config.yaml
d_mlp: 1024
activation: "relu"
norm_eps: 1e-05
attn_scale: 0.125
parallel_block: true
init_std_qkv: 0.0197
init_std_o: 0.00492
init_std_up: 0.0197
warmup_steps: 459
decay_fraction: 0.399
final_lr_fraction: 0.05
seq_len: 768
steps: 8576
dataset: "wikipedia_en"
MLP neurons of a small language model. Each row is named by its layer, matrix (down: output weights) and neuron, and shows model dimensions 0-127. Each number is 500 + 50 x the weight over its row's rms, rounded and kept within 0 to 999. Numbers have three digits each.
A block is one neuron, or neurons of one layer that tend to fire together. After each block is what it responds to, as a language model described it from the Wikipedia text at the highest values.

L2.down107:458464506622505581474525448433462509555459481475399536505528550499493522625522398467459500470466431516382522527453460506510505524504493444581429623487424485431515547558575653591557509514513592514502418439533457437510453466451511455492536496392468483466579586550490534571457522415512557558460539455508487540555457607541528531549518459525514503498477457433530555545455529517502521544483
Word-initial pieces and row-start pipes in election tables and census text, such as No (overall control), His(panic), Re(presentatives), Li(beral).

L4.down136:430474469412516472515465389478504457519453477487494543441524578569474457580512485519504496543536525451427474612494430513571512479507468538548501492466572568463460527616470553504640496487387574681620594480537522505504524467649474528497509485529420526476460604542428519538523426429476454526494457401456530490512477463532474567455603490491522503554503468483483511491512554481449484505503
L4.down183:471494406538528524530456496532529586518518486402516559508583596482532427543508501509512526539520441540504361524496553473573510493539476551509443581485524509527632472381535564412562551440487523644482614366514563554380449507573460460534425490442428554444371517507479478498521461484495533518558487498536571516541469468505555536484537417420513543508441554468570487494455560374508452455457
L4.down629:460481521533534427564391555420473501486460498479480526557527546538538441464641426501453491540478446526509530536407443595541426476539480484553489497471490580548537484558520541501519466460465432548595515461442518503424383561496520442534551514552431428522512514531410460474555474498478479572586597498498559492424468516542494498404502543454538565543468500511547417516525541423388489582546
L4.down989:406495478499578414484521437483552526444450462400443480518517471567501453577502411433486489539447463525477538558445462545540448516549565527489532398553569539563557480586425613527531522440426453562631536442579547520467487487486479487388566502519472447556429593538368466509472440570453484489566556481498533461495473508540412490449450530487540487537464496510508489525479546479425541551564
Commas and decimal points inside numbers in wiki tables, mainly thousands commas in election vote counts (20,414), also decimals and track-number periods (1.).

L4.down63:439479444467486453516470633584484456579480541487421519401555525478386476550566488483540501502522474545601458523453538545504486543488476482557490483415468586494492586594429503480618486401525485536510494489508459523414554514469511456520514435485579482462559558572418471513548497400465523397474482533478506491531401437570508471532593601471565555525507473420480521526535497494496417494475
L4.down209:486537511516446428444474506523502462488524481490470529471471470471487471505563471465543482486466470420508456532448510426534533488509546494557533508516499450551499625504522445534532554458571497407462484502447462547587522519552557452562600504490441533403583422555462500499487490410498532541562328505516423513561491529511501418572536581458481569597559479465422472439435517481494550580440
L4.down220:426562498546478500472473528477526466422464501462564526524482489526454483604549511469518548429548524484542492494421477626470583507508512506457454409547524525568462544498499457489622536460627505438505480500554506555384604473458491469538483424534553487574430528516494475480454530534387546401450500532491487479559466527400430394452558536562480487515542465505481468517514498528414452471420
L4.down590:586556422486472553419477500479487494503496457547464480375535474525492600458630528524494564426545484523558438433460540408519529528594505478416445438486525473439474476476530441488448499461513410467509579564491484536480532507481568444491539447420537541548454494413501418477514494438498389433650539438446544496499523523535542462496493546502519484497623448499445456500448566425555487580450
Single-letter word-piece tokens, mostly "s", split off right after a prefix syllable like con, po, re, ex, as in con-s-ensus, po-s-sible, re-s-ponsible, and less often p, f or l (ex-p-ansion, con-f-lict).

L5.down35:545541477542512532484582497426473515465568532466452516542581554443505549412525372450510556471476489467497542454426543478530545557582434502522530564476439530469485468498484447452481434489460524561478520574552418557516512498552457487497498488525485400630591604536515409415486570521421463503552507537481531494520494538509496597491428537469532583465456471490564478596503486492521393486490
L5.down64:548502419526501477578477377514448570596475567561431520504558537509477558410512429411559472522503562466444651470405521487404525499519430357600513508524493517474402492466490485404511406488470487551504486459482517497487561483480509471475554484442533446602541426448508532421466521531575596613476502493551497504486423508551512533483530525472395479562532580488466452441547533407447526410501
L5.down75:580497556480498519415442463529588480560461438537478544578589478474549529518465498405488512494458505503468579477536481532417490428443499449580461436389523561594457550528582528479507540508506511527523370496467419456583506487560436558491510464572549559599512501589543525452470437443434509523470500475468479505550525600486546503405545494520493445508481453408480485549479556489482452538468
L5.down162:460548519522496609549551507566567597492534476463526444427574504580505490494503397521498555442539509495527497538479530621552487479470486542442387486454495511530448551504507447496540510376472495414465474549490510508472502500420527489499463607430521519462505590562587468528461476566569484452414417531435491491445488591497457500526447476440502460494573467401406422398540505560533587552527
L5.down195:494532480546517535451533529464517469478602465602472529581494465462579518496495478502484473589501496560501450523513506473392498459479642575525525634538470520557537527497446475496461480531508481509465482530489471465497531580514492559546538466577404505567465496421500381416456560490557478456531403482421503466508587500500520560473468528502442490352600522443490491514540489496484472526486
L5.down200:533514519434506548508550500504461483573441433429477533501422517504475473555478559493529532448479449503367580478521483560527476436561510509438562524541489484470550430370453506482464574463513515472435521517450440478523535520500434503456463469555490570480615417481444486500605616458450613455579526493557520500377468510419540513468497408507434568506535526483645469497528532406522511515509
L5.down239:523507534483468580475460465430414514533465532466522437401472460478461531515517534485582394489576482495571501536483549488479447501552487508523467490501533520504433494524567513548465612544526508479445503508505582399536615521535409446517529497473546488492501407470557499456539532533512496448562580419494502522456525500421486525425565537601426450525444548467448567583482505531386428471440
L5.down281:559446412466503516481526465491497516512511452569531520503539458439581544464398467506466541499470519530435553448475497569403480463504532542527508578484471606581504674549570484569483476543491521419484453497519488515520413533595431479536465487495534392469470504516494413489590525474413450496516559498395498504569550622494455517441545495566489524550483395436442498554521371495481509506476
L5.down323:527472504512408490421491449638442442532490440604534556509504493481555510475584440501494520543453609522499499424473472593522563508491421492597443447486433562451360449469560580474491453430530548633563420523462449503497483475554412471530584523555544489562438574448559578512506491526500647550467519495510494539521554502534595384469510566520511576520453520372495563582469509518593455460478
L5.down369:550526507380549517465387512521545551422520541555500524438507470520536480357557402490605577458427561530498456542478535421512517499559474628378542561495459502452568496542529447507454447465559483524425537481480538521490512517458477563604575465469494505511521424454481469527528543519487446597594464488431501456550464488522421549526602524524510513544506486400467540496460475453397416513442
L5.down370:443419494536462485560489518535521491494526476557474452575478570536548454510599497525630608461517487548516484543496574549548502507526428426524482443421474489520565484463541517469559507419570430543555499443495580551456520546539438474414484470453559537452450565603489498489479442553500506503594469506511424467419611489539526471392460421478491581508448480533499528535521578441401421537503
L5.down443:505541499550560533445544507416556489517419533523431470481568446492469551504498480429509468500486479482441540574431543410436514409505608499448499390498531468553437620469513476605457405532448409583432496534500538565407554541491595481464545520547585384450392485463504411443578538470463464561531472405529486453498496461430444443481435507514522481533589579529411540552454465533492440477487
L5.down788:515525427503478518526548522447502489485541498489496498555457547449580503441573541471530557522515555521460454450530518508501531568521487451570613516450398491623524513429477559490484639537535546485471404480462454502400494500505514602450465486634515473485502533558459426461491473460469663534547417506441445473515523580495492463470411434409445474535487564440535539545592580456461466469539
L5.down799:574489483503551552465440534503541485544603472580525446501484542429612583418502421525519644458466455555499479543493529579442495521528444556557497493506552463441482445508590536554444578460500455478427464437487469520512511508592431462465497510606454380464389543485487467611430503502479559575473553476564467421507495470526463481493567510504448504546445497524449517593498470455384396508465
L5.down805:438506538659543450503544540451537568444502507564570574519530447508518349511529463547478503464480563510469476473540387594413519467484503469608501531526542451560413515518492551488544469529452593463439458531459487484515571442544538562521487532520505478510496398417508493457420439489497417528489474566506457498570517461627454515533528455478500449526587501525481472445464472542538483494424
L5.down902:512531464529560462474547542501491558613597496525463520586535436475448500482535514569482522560449494468478537470500565421398502428496594542535465499502457522585532589478561447465466455508400470542473464565542482461425462565551419461479539451526549435541463376513475439504497442475588552473587515484411537521526577497562471503457480566437472541452462521481515529614586519499497423427458
A lone "s" piece inside or ending a word, often after a short fragment, as in Lo-s Angeles, Bo-s-ton, ba-s-ketball, or after an apostrophe ('s).

L5.down32:468473510429503503473442491433531458575412462505494520453534572473560430535473491457511485555477525444430479437556501436597496455454471566495424482555474526491495539550596466535499469594537500469594437500488460542522511422576475498504524454505495571471486553537475468515492497401499524488569476441537488504464534470486571539429480549452483519569536416454462591492558361491546565512406
L5.down58:506504519552547414566456549548582525501560438569500521432519546439422564543508517493502491478428561436497420510455466444434526488544496574602455448537504524508501557447567482583406476504526538426465412516493444545554498455583472481563431580499463426516493567457456422549523571482526562481546480468535487441614459517513519523393466594652552491404486569462510530619482464452553431536378
L5.down62:487518598503487537541338416506504563511459459514428534555622517498495466490497503495510577423465708480539468514486495559531489553466538526523413489530502511446516587473561521426503480520506543557489435521528577449439371476489453513510569549513550483464481551521555425534438499430491550542582438520606502399499444569520419447419526475530516489491482514408534447563538514462604498447455
L5.down233:484535445488532538546539539444454439460501497457513506462456487502467408495447567468455501471497449489559437593518373553437473521495551532471544380526456526511545482445538568486571518489507448520609517522461492546406491484487525579434539549555529390477533512548505464471480466397501511526502477405476404504526537488412399530508561412516519486514544475511607478392541533406383508480468
L5.down246:504507496446425486443527549487592444530484537482547439417550497460423579510576459542483509458574501440432456539452478432554485382507592393571529523477535483514502531465540450506344381522610526430462548594490528514409471504524514423430465628523543498417472537451434494475490542535407518469498532492447470562533413496521534524435488528547520497458561530533522479570471383526502560590507
L5.down292:555507438409500483612531533473557571448544485464442536512418462488571448505518497610481469482470485509482608406488591428515519542476511525521526480562430474423474503513578410535508543496448454467493510520559507541543407393549521384439400520545581556519562563413482498463405429483504500500520532605548577510493455492601346469579511556540449542565538512579501460410472555538480547480470
L5.down440:391506522553522451550491454427527537517517489455503452472555516506458548585518423550457532539460621476481536610526371645505412546487480490413492495503463457493485489463523481432399486521433450532388547533542457497500473443473496572438473504475497501511486502412416474466609520380532557529527497429581502577499505429464489493496543433533481526461505564546562490404542455554516562452448
L5.down502:463493494478540425532541494487630578538548536487375575475608511514423438544543554496469489512403494512514374505384477488505438547534529538567510492542514497528475459431468444452480494512487524489524570481476454548555491507533541485460514571493446477522394467464424526428516408352518438585561464509553539535488495532485506490519532590506476444486518470537554537534520491411517547575406
L5.down507:489492377543506462504489506480534513565502500553489450462542496481569587571458499481459463533405512510499503535527528529482513475430535598517474536456528515484483492501679497574407500498513456501352479467576532552513463551539542594483523532560546537527457555437504498480466404489559502462458466583507413548436475488466417455573414466534475482553540424441402501495499504612442450532558
L5.down536:495558477569577543500479538546452511521484520609545524468478499515599377521549475556504520490552524477488451564542533493424520497427566514477422523451496476501516570564534471483514470438455525513454470554470538433502522539551477545455458438487549475435504487469507392461474428549516477462612447519534506376536506494481449448490533577469515517408424421465477390503509534569465441574457
L5.down551:479631544541421581446396405521525525539458479445502493542570529523475493487510487507516383451427488549548524503517525489448474511388471478521579592461570485537447492381598499507466508547489472491473515465536513535472531534443449495413491437451511479525400561505549472436512497432569574477502458490463502455514539532488472510485497472473516566447470481461505503528590516451561513428469
L5.down571:589520459556568527541433522534517441470440511482387435488504429452463430486499483440429526542498437569469507475506524395502513480539511450501600434532541478442505486561436478610461467557409435535512516565485460588594480551496696426554499623516547482387527498504469491517561508479520515470492470481494473503519468488457506609500516526560510497523445493534515586503430444600563574545558
L5.down617:467475495527539544528529455501520472434482448459514516435464530544516468574604486483473437519495464417467501545459452551598491495504491478380511465565505514494455445570419478558455531495496569582443489477563457500528492507513533459500524445426408492438536570540453528506450492503557494493565407398553478514557534496540533435451521452559505433592481429487470509411445442549376587491472
L5.down649:437467400505455474465505460446406518442507575478516475481517423565437521530487487522489548502566487551498499469539507414520532347474632536441462571589489507496499488531447439542587462484455521488449544519529526450533488441471465464411530482424532492527523510478395507467490540583525471442471556526423463427583516429527391498496610494505449515557548533606501531514534372536499523480505
L5.down818:407381460444485503515488520522472561485581595501497565478561509502487613577468462515502446541470516511455428513513385548415560495392539464425506513534526472526458511531544532622528444529478432567493483508527447563479497538508449557493482480559494366513490517510496476445517421500581459563595507440463594467463460494506486554397481437522535586515480511494520434504572443629369452413501
L5.down1010:465587523518516477583470547473509637425442533452548513409553597484590505482464580379403468479417485465473403585485485451584453553508493547446452452426437533505544525534509450496446422498443524497497502460392499557568451448538608477508529487487461511436526525555495462497600495485461506534529499456548486435415590469521525503428528504459482433571462507462515613477512473468504622589448
Second word piece or digit after a short prefix, often in tables: La-b-our, T-it-le, no-vel, 7-,-916, 11-.-37, (0-–0).